Weights of a small transformer language model.
Architecture: LayerNorm before each block, tied embeddings.
MLP neurons of a small language model. Each row is named by its layer, matrix (up: input weights) and neuron, and shows model dimensions 0-255. Each number is 128 + 32 x the weight over its row's rms, rounded and kept within 0 to 255. Numbers have three digits each.
Before each neuron's rows, "fires in" lists the words (lower case) most often at its 100 highest values on Wikipedia text that the model never trained on.

fires in: "of", "for", "de"
L2.up83:166100130224130124102084147073094166154149131116159153143129072173119123107136099138123149104104191154094117099148170133153158173077154118097120087193172151213100151147136170110137133173119187091093087097215148166159127087152160183101115140183172106145104101145096126135122119111117159124139146132095125103084132109176135141090138128055137118149105130110119088142142128084192126191151120125123090113079182156162151183169168086151145105115164143160099124077176140134141189112084096084101131167080107091075079172137083125125099106103113118198103096124100076100112107179152135161099150108123111168125156138111105074122100085109171098122151122133120128105158116130136113183133156109124150091099122073116036140099098095090188129119170133110121111164164113133134038145125148

fires in: "of", "the"
L2.up106:137114170105166139158161139077148096165180123168141093125135124163175111089147092182101124091101159123173108132150144138187060139109132091103136128155145122187114078095115080154096174133120115127145124170117145121166140117150141139093167136190115134141164083079129078200183168136146087111105103170129136095112172161155147125188107121173107103150178107112159160187147102016102127150167167178105117152100119203175148098100125100125149080120124144135196188120169117086083167120120061137123160134088086092136080145153132129191115095117100115132159105166145121086166149109102081096112095130151133126073171157146122111153074095116114086100114121207118085139130092154160068186126098132100144132119121117084068121117139168100088113129137164162141092121116087156076147059100152

fires in: "to"
L7.up862:090171210171130088088084100099121082148130174076129198142149144102145118075121082143117096081090104063130119144104141139147126107161209203141122121156122104151139153095081099157093143110124141120146089132132082171095208190147145193168095129129109121145098122111116132101105121100092164181077128123111143105113151109089145161113148107165101144143168135166143117078102113091139074157148108078110132123155168140107094217072160105152113091130108169077132101119086180201122104132115159184134162109141194174092120142138135114131145100107120156108178131110086178159082122143125152130133109152104075139132172163147131126185118136083188098159117106110112127129137087179153118129128070178178175153102091106208119134094129093145150158099164162144074110099190102116127087120112163

fires in: "second", "first", "european", "next", "national"
L6.up72:082191144184182145137195156125108110123228098156104156104192096124142089111146095084098105087126109126121056201143163154108114084115049160126096100091149127165144087115110133149091143160106109148088132221125177138115110093147129120098158146175166108100125164152109110096101095161158160126120145164078052127157137186139102079107184122109119150145142113152131086109137125113091163185129158102150189170113126112146164117133096163139073139107147160127112142120155180132124115091189129223109148143138131134131069152103114155078140094048092167067128112130169106086161123140126088113097094102113132106177138180101144130180079153102108113099092150153125144127112164133148130105128065156134142093151101133120135116084175102157116086119154126117097187118069163115130137196128126

fires in: "of", "and", "two", "these", "the"
L2.up691:120106177150055143143141100124063131098121149101104174157129104116181089118133177130128125145114191175101078141135151124148082135112110205117160146125064146107158067130141151130141185113096161155183082163138232153109168072109115101131137127126152173171108129149136164130108160144143137115153181111122097124115133193062174103131074045128087183078120126152106077102124134101114108111162119125128134136097181094140119111097142114192127128143098149108132104138181111157186180102111102062088089129150167092112104139172144146160104151164096101162126123120117117099126120067120138089098146192122089083164123088135149170141093151127157095100097116124183183113098176112149102110114126172093119169115124080107146108144094110079164097200126141139131097167090191174126039150115121

fires in: "history", "first", "second", "3rd", "fifth", "fourth"
L2.up659:121133153142104138151163189105173194140129130142113111162120121200127106091092148113130099128114152117107105247133145091130117129137171085149171076085112097124120178094140173159090159149145186103134166185176120098092139115129108068065153070098182170120145135098132149096134099134069138097103138137182092120127117099144131138139097130091137155138148127190117134119092095145125106134175155134175100162082119129125135122143095098121137099144086128147137103101166058108123121110091061139097123151164121137187071229118144143079148095110042156149158150147165129107160068108110123158084098114111131182082153144091127124129184067194103179144146105149117123149104156065149129119077138108137156172104073123110135159103132154091136119045105167090131122179060139116094119154158121

fires in: "a", "as", "of"
L2.up700:180099155089093128057106107156116133170067179123081143162130096121117078093120083150153061107090136104100043100132145127098162171108062105150152172186121137155103114130113121155138145155128129151114116105122094161112120159153142125135125098139169136160126097133100131158099103121163147173132242177165148128121146196123157108143119148081154134113131169082115139129067134142167144133095177090155099099115154070109160112140117159139068096085181154111160096109132177135161123140092149100129153077137100140066164147169128146128123171119163153121157158088048107097148135161098161136140157118151164079166105075148171147115057112146173142100100100124115120138186113084231161138146148128144157079056152143099123120130136064101105095154112083110114149162174138138095096143188073

fires in: "the", "in", "and", "or", "as"
L7.up920:116065204159116085174190169127131089163137124101165169110163090168150113128118137178218140139111147138050081116123156133137126153128097213086143107111158112173088154089050171104192139124119110143161128132154070149126166091096112179184077155130114087163180142127140108134074150114074148147148157147133117154128090133170150163125102088133132149151147131129128099120166086109134131095151106174148170181124160076173114080155111118144126101141134134109113162130093139068117143145095117106113074117107149119140140104132163086131058131147132164143111109101151167045104106098183115097066121156103111152165167085167087077159083121151189083151093133103092137128125090098141106160120164167138162085134119128134068114132105135168143084076056109162078081177140092135147099154151130

fires in: "and", "the", "with", "for", "her"
L2.up129:157123138222109109162096127148151107110116136119112130101082109150152148114131131132147130148098197170093144109133175114094123101024138140138084119204129109142120111101103131083143167132131185125106184140193122142166089116068107097093132100177107142133099168155114096109145137136164182148146163134143159155122119149114151186074140093181123134128180062095141153099150102120182150173147158166152089153122177146166141194197138070100083109105137119169089168132132137167155128126104099066131088123101108130080085144162133147171100143104089142176127151123120085100137110131150096154121115112104100155141118170123134204130154099067097126139192063052095132095098176139100092146096136103105172123153112091166038121110079113148110099142182127086082096122115129138180052143137122

fires in: "a", "itf", "athletics", "more", "away", "ottawa"
L7.up44:147180130136132115106145105042084101126105115110070186133089129162205133115146112145165158115098108121077123137106152134129134105131188057189200159141121169152144066076109149127187171084154111077162135149211112092172115154103116138205182158108140148147183118104124093117152130162152119152098135123178122108134123165067120105090133099197126134125132124109113102090113068072117112096129124152166075120121176112174100192121101161104126172132107109080111157155114144140107089188113162141141139101132104082134153150129119141111160095091100140097154117094098104116103125115117116183150116141095109152101115172114098160032113135154164124128203205128084123146123115159152173050125115132128152116095176153156147143179079170085138167104140158114164097142143121060145111137081112